From a checkpoint of a small transformer trained on Wikipedia.
Architecture: RMSNorm before each block, rotary positions, untied embeddings.
MLP neurons of a small language model. Each row is named by its layer, matrix (gate and up: input weights) and neuron, and shows model dimensions 64-191. Each number is 128 + 24 x the weight over its row's rms, rounded and kept within 0 to 255. Numbers have three digits each. A neuron's up and down rows have the sign that makes its largest values positive.
After each neuron's rows, "fires on" lists the tokens most often at its 100 highest values on Wikipedia text that the model never trained on.

L10.gate16:120166157126137112107120146150127138130127107094112069107079124144118131124140103139091096129101127131117145105135107134157129150137149139149051156128099150152118152084162144132122086147139126121150123098129158128097124109131167113174136167124112117088079111144139183099139088126126121139082138138133129090127122121128109153164160132099157081143153149152147085102128135150099125127157
L10.up16:128144149137089124116124097109158124172092123141094105150109117128111159138114086090099160068092104153131108150148123119136153093114126143131084173102129168122178121085122132086132088158130110133158141104131145111132166130124144188140145165133110122146097153112107151086132106127126155145111139164176130079170120131100079130112132088127122110155136090171149081107144154143138113122104
fires on: "\n", " ", "q mi)", "18"

L10.gate311:118090154119086085137120200143138132105155184077089098146145116135115162133134144121127105100145133136098108163110142120108139105147151171117149095190147145155130100147160121144154137175087119129108092111143173111121126147129119132084124158116129152098117102088100135188148145133112166143107108122141128152111098170114173130107108101116133136105121152109157148132155110119137145162127
L10.up311:132125137156114164153135145119131118154138117118154077182112133123131112179106155129116116096130124139137137103154126124166123115100163091160133139125133067104148143166142145129133135138128139129127113114111133107085083141112129110141114098178112107077107087147152164107118085148117130141138128114124106161131139118118127116112107125082185124128153102143097173135110118113142168091136
fires on: "==", "\n", " career==", "==Career==", "iography==", "==History=="

L5.gate427:102110138140094125127116140143153142126119141110117142136113128119139128118082132102113124117131131119132139147136096146118131120124116130108123142164180127132145152084106123126121110104159125151176115134116139122125134135113120093113085138126162082189102099128133141204094149153115153139164125159085110122151152154125127138092158069134061103157160058094121163130133111127122147151094
L5.up427:128134145115142137132166144120113146162093158165174132120130097116101139132132111146067117105143124137107069063108141131099114132095173140144121131156165131110092112128163172141173091140085134114128100143116103129121133137137147105144144169125149196119099110126106148176108123103117124140108127129120135139133114089131155164106164107118130138143113143139155125134117103110133150158132
fires on: " history", "974", " Russia", " England", "2", " Soviet"

L13.gate456:129125130107072109096151090104157138120095172128130125158185080175150109146076135140102102126140152148045155138131117108109129112131126117101149128115112145129084122105126150152101170139148109137153158148137135126136084167133084135105123078120116146115112149145094173151134107124121141135102171127152145161106129123148135123141152096158124135074130118113101139125131116112110164125116
L13.up456:135113089140116137116139130110146126128065147155077168144137124119141147112138118166134154134110156193147155160191141115146116092125146121148155122118113177101131138136123154155114129122158089153147151070133129139152120105131155160137106126102118134117102126154118125101123096151138118076118134105138131118106151092121054108135077147125131140103107159139139143130086130151175103090159
fires on: "or", "u", "g", "en", " and", "ind"

L16.gate134:111154111165137138156178144127152100099150153111105093143124156115139166125101166125113148159148124091119153136147147124116150117137126135136110099118139153138155078168166124118155120135111119093082105107115135107091106105129137166128122112095137118130095124129083111151137139124129138100110139138128164152082181153129156140163132145124097164074151140142113154094084154147127161136113
L16.up134:085127098137082128141162121147182102139140128132109154171158120089124174171153148107141098162124151157133099124113094067163086098151132139120121160122136123134117185105118204090111100145125133150184100145114133120074142109124121120161119118135110187124113148126099123086117119138115109131116134106146104137113112150116117106110110131101115119083115166123112112115128100120116166138135
fires on: "\n", "\n\n"

L11.gate479:091109103130139113107160144058159136123124160158125095183115105150133112158115151125140128130123136104076123161122125128165105110147137092098143079119096181134142119136131155101122153136098092108159132100089153149112116124142183125099136108120148112132084185157138150133128152075144164115119136144107082103147132120132144122156130137152139077097116148105122159139154065124148134127122
L11.up479:111135152113122127139097129128121119157087151126150135130151140147143142119148151104100115111179136110131144159145170107127107139108138130109113163097145145097155088101116144131141164178165145134176116119112181121134117103105143113141126121149120149100084100165126144119138089111095109126088095078182104117192142172113138078081148131162077141115143184098131118083110140137116142110130
fires on: "or", "g", "ph", "ive", " temper", "oc"

L3.gate239:119129131081127113125111129166123116137153145132161104126128114138121150160138094128165113173097161136105143120130140174173121154147102137113100114103126156136145150100150143129118153106146099113154165157173142127166104078160138157129163136134122102162150100140123141084184114142131133118141104165175160067127099177164099126164122163196161135096129139147165119157122124100119138119154
L3.up239:131146143120116116181137125147152081150103118157134129171126122133133174153121113130141152135123105143121108124168147130149127157120131173095082092116156141131184126110105141102134093172128106108115154160155156143136126097141113169137161134137133146150117117120156157109181100109114159153099092138134108088117176137160118128131100145108152119127120113140172154131181138106136146136140
fires on: "\n", " fire", " blood", "\n\n", " child"

L4.gate174:126126127113110113155145110188087130115113130161151139119134134094129125114138114103160132118136158145123139070094108137147133166149115125117157167149171153143099180137136090076147137100111126151132117155151126102116120092137080189133131100133149109132149087122128152099113148118148123144131093124164119120133119128100124171139118131167163134129162138142132146130157145095127115100147
L4.up174:161141118103168131135111168151142078186177109148175165153135149149094171130120118108163118157141168104107117117098090115142108148134133123151091116145135097096120118166145155111108137119104110136165176123102135093139146104170108149105160109132125101136136127145151108149129149127166146133114118120112116148141165104160123151112139124120120139148146121091146145106115131173132166116110
fires on: "\n\n", "\n", "ova"

L11.gate467:096140137119104089140129163163162131117103143106138070164139109156104130104076092163126084171122112093131140110143144104143122114114115161145115108061143158128150072120128153137126111166092145129140111159124172122146140132136128106146102137133126116148118130108105139131157131107107091125122120121118117189121120086160102140126122119086124164095123114081126117128123142150112117146143
L11.up467:086168116149113140109105127106149128104116136110162120126080162105141120109116139139128133156096136106118125143133098129144163132115144147137112140102135134088104097107126138107119158144141148082146093094126141101072149095167144137138101114147127129130146132118104146105097122112126092088099144139148120143126159122167125113117151182133121128107125133191145135112078123128089138129117
fires on: "ark", "| ", " at", "- N", "\n", "nd"

L16.gate379:143154128114100097117157120125134143139163125109113110168160117103128149136101134156087180119122107123088142168143171117111139125125137128071134165098104138120118100154136104134110074147117156140086124129106136103125146156146129115151138080127098110092119094157117114156096172113114085125172141107160163098091168120163116121125160102123105173109112137116125123142146126107097116091153
L16.up379:140114100119116113142138145088116126153196150125146177133133104145130127104108113071160135112154099130110092129146114109104138154139115176104097080134163149175125147101113154108122124115120152128116130140152111122083154180119110103105156116138147162101161111130081112077129142144135159143109148117097117137112112132156173122057139138164122114096122133138113106118151156161131129142109
fires on: "\n", "f", "h", "d"

L15.gate418:076111130111143116088144125118151095103119159123104150115127119143157152125115136119141121098163151154131116162163124126112119108124155142088202147124108147122106094112113125122137123151150148141148153123099138111102133118129142142097149164107104127133083161076138091121148121165154118122103125154159131136114162163150131159134131114155172138146099151112111138160126151102150153081137
L15.up418:112125082144124134155097106125139121131110112121142116129144105154130070107150117159102122103156114137124148197191091133112139163161149115165137130131128139166123121110132104136124149116135148110117118126118151062128100143087115173142154148128175085094074153162105157102156146147133095102123148142132145089116122105156091120127114131118137110100092124145132166136147092109106146141135
fires on: "enc", "1", "iz", "u", "g", " Follow"

L7.gate317:116118129143139146121104099135136142141103129124110120132148148107129169100135126130124130127109113139160093096085179075078087155144127135108067091150167122147117162126119089110139109144095124112106111122137091148099117115152158155162093113152130115167105120159125143123146125145160093160098118103113111132131148144142088137119145177158150122113116157083113126113123101119107174180115
L7.up317:114128155163129139120165105088130145143185100092102107151132202098121113130116084133115113157139172122103113142132112114152151105152110134109150136158120124154113102132106132098103144140124156142138119150169104091142108124138157148136093129108152161116119128148148129102113158137089110167155123117119117115149110099160124143131142116149122092113150123112068157117132155122114100154156
fires on: " January ", " with a", " in a", " with ", " by a", " February "

L7.gate164:100155148147124087147084140106160140151120149095069166132164094060134171156155131121148120132154155152106100173100144131115190120149196146159131115181123123125132146133155135094104123100123118135124168128109100080079142122147113144127147121089138155118078116137118128117169151102124132173144126077111121069123108133111134140134122180159152147109121113126142144141135114112123140139123
L7.up164:111131150140151160114117137168164165154115129097127122184106166085177093120129139119129163095105135137070131133095120109140107085124157128094118145149135136108116123118129140115132192138146103119095145141126128129117126130180149121129145147131058134127109127143109132108153104153140178120132134127155139123140099071142127179137148144159116126111096132156112154126164151094115136178103
fires on: " has a", " with a", ".", "'s", "\n", "\n\n"

L9.gate178:119111132129135113180117099138077108130145115119114119125099152120125113105100141153113102116147125174131104143070109117131183150112112159124156137144128132166120155122097132123147098128084115149135105143180112139122105122151106155165139127082150125106153136120141167110126171145108134139086110100093094109122133099136144158142133177149141093113170130136089153160143129182105103089179
L9.up178:090107118134142113160146121136140129130142107147134132124121146151111070145091130137103177152122114143140115137139083095177153128118110121101176116121145109198097122177134112121125108126119155136094129121151103120106108108133134137135126088117083128149103158111171133102128124083149119122096109120105127159127116106164112141116066136182175128136101109119106121152126130115138135111180
fires on: "e", "ion", " on ", " by", " by the", "el"

L16.gate218:111124115128089163123182125132146135119136087116105155161120104103100157115098138162143108147106137101134115117100135112128108151142157093132098142187097154140155114159121095173087127109086120123108129130095119117135112109127159178160156108119147096154094113120094169121093168192136152132127120148123091080119157160132177123097092122125102142116142155121137123100121142175127179135136
L16.up218:141162121105119113135141088146109143121091112094085127105113133122136114131110083118131088183093101114108123159150132107144117142154142142165137114105138125114122149108124147140125131171135160150097163118127132115122143173135088147164132105129105141150115167124114178095138130098126120063118103155161114132127109119149128116126108176145151140152141179147137104134166111110156143128151
fires on: "\n", "\n\n"

L9.gate411:121136119142164111102140072121165176161122115164121146122128106136123117130126086128099095128139071134096132177159151164095141131128121119135146113104100118154190139151095157159137128153125137159089114129102117087153139106121121117122108148108138128189115114141143117133098114151109135097146131149174148127141106125086158120116095147107154129121112093146113120123127129167167136079104
L9.up411:082172128088118127103120103097144057139131154090100130148118166111140138173159146115168172102093122089138100153120137146130159103138143130145149131101142110112137145112098125103127112146114110136099117132134135126103165124151120126146112134098125099149147147086133125150116146163142148090161097101129122120188105149146110150100105161127132104143120059212130111175140124121128146136122
fires on: "ant", " Dr.", " cred", "ating", " / ", " star"

L6.gate141:088137126092137114154118138159122122153117154075119080109096098132114085135135124156143166119121134121159136156108091133143119105135147132099104093073095119134134157121155124085149118116123077138156128121097110112120118133136177146151140089142137102114133158157171151087160086091092126129105122093121100143101125118136094132148072159115108100123116114146171128160091143129130133115145
L6.up141:108155105115125099127106142127123128108140133081141198132124094120165144105083194137156136122097147116149133105146122166096127108113170132119120117100133110119104119128103143133168122148195104114120159083117131136071113114107129141138130102111099132104173126121187146113128104114139135142077125117141115139138110101121130138164103189133109135124097132168122102115121166129107126115124
fires on: "\n", ":"

L8.gate297:156123155133162101151108154113131132074109114093137088130146140126133151132168162126070092161146141110127129111105119123157167139119121106123115139147102166172070105133169110141118146125120157138167128108112127142148156110170136147195122102121154135100133149120184101132151139140124125097136139183079139168088136099136157155138130120081123105133115123124090120128176159166106139155136
L8.up297:157127138128174128093092081153167146124167108111133137135104123141114141145125093087093188101129140164156124134128148109118155108109120193122103139098089165117094106118088147102073103132132134155149106146096127116166136128079118162159126113111129101110139085122113133116095126137061160137099142125114134108116137098136139159131122137135137180120128147141119109111139108137123162167151
fires on: "es", "ley", "its", "igh", "one"

L2.gate163:144153121093144096137145149144117100156097128155121164121096140127126112135097107134149092127174128157106153087158175135151106129151189137100093163128091156111129137153119124176129111154122147126151185182164128156144111128073169148088124135147113098130144118151133151121176114098109120132097095082165127121127145124138105162143134140134163153107140151146170130149094097148193110123140
L2.up163:122132145099116116131174129103115130177154124151111210142116161102134110115153114131089103110140135136107152110116142146127106101163135134088125128109119144127131125183113135179168109137113141092136186166140078105152121135100127148088116152160163116137114122190122146104161103128091168155126148138118102135132183114162138128095133171144144144171128147115123153133162089123117141127114
fires on: "\n", "igg", "\n\n", "andidate | Votes |", "| US"

L6.gate106:132087139146099159126144112098161121148143154133112168134128145121106120128133101110130116138105127127132140154109137156095172131144135164105151124163123090114153168147179096072112124113121119145113129096120137095094142100093077181114097135084168140142137133141114142146107127103103116123149114103093083103129114114087129122116105104148146120142145090131144157105153099101142154155088
L6.up106:075122138138142132182173132115147132143165127141103142176140117097129113130167126118119136125148129148085115096185102102137128135107127147081139140192130099139096135155171104125137101137146113105106136143127106135070140146127135147135081136091154158091100118147114140124100125116123141141114128121121093149133147089093164142149103124139161121134098154132106142103135138136086114147119
fires on: "2", ".", "op"

L16.gate425:107149161127073177127147106159080152074109097117066120132153123135147149148079101171120100100175107129126138143093110103094145148131147129087144147139149154131127122139089086177106128145142136126107108124147153132150103137117106133134151118108129114097129078149138130153131124136130126165099131126119166123141140108107148125104113105164154134126139113093092143109090122147085136108125
L16.up425:137156149170116114112118061132155124104115126140136153101126150142143122139119125128140089117103148158159095143138149080116136156163093145075140122137124127165126133169100084132121154155160133156134118170121106073083116138152134163148127112108084129116136136153110126121141121148124120105151143105106143162117110114147106071116164107123148149136163094124129106109120163130146115107145
fires on: "e", "it", "or", "en", "h", "el"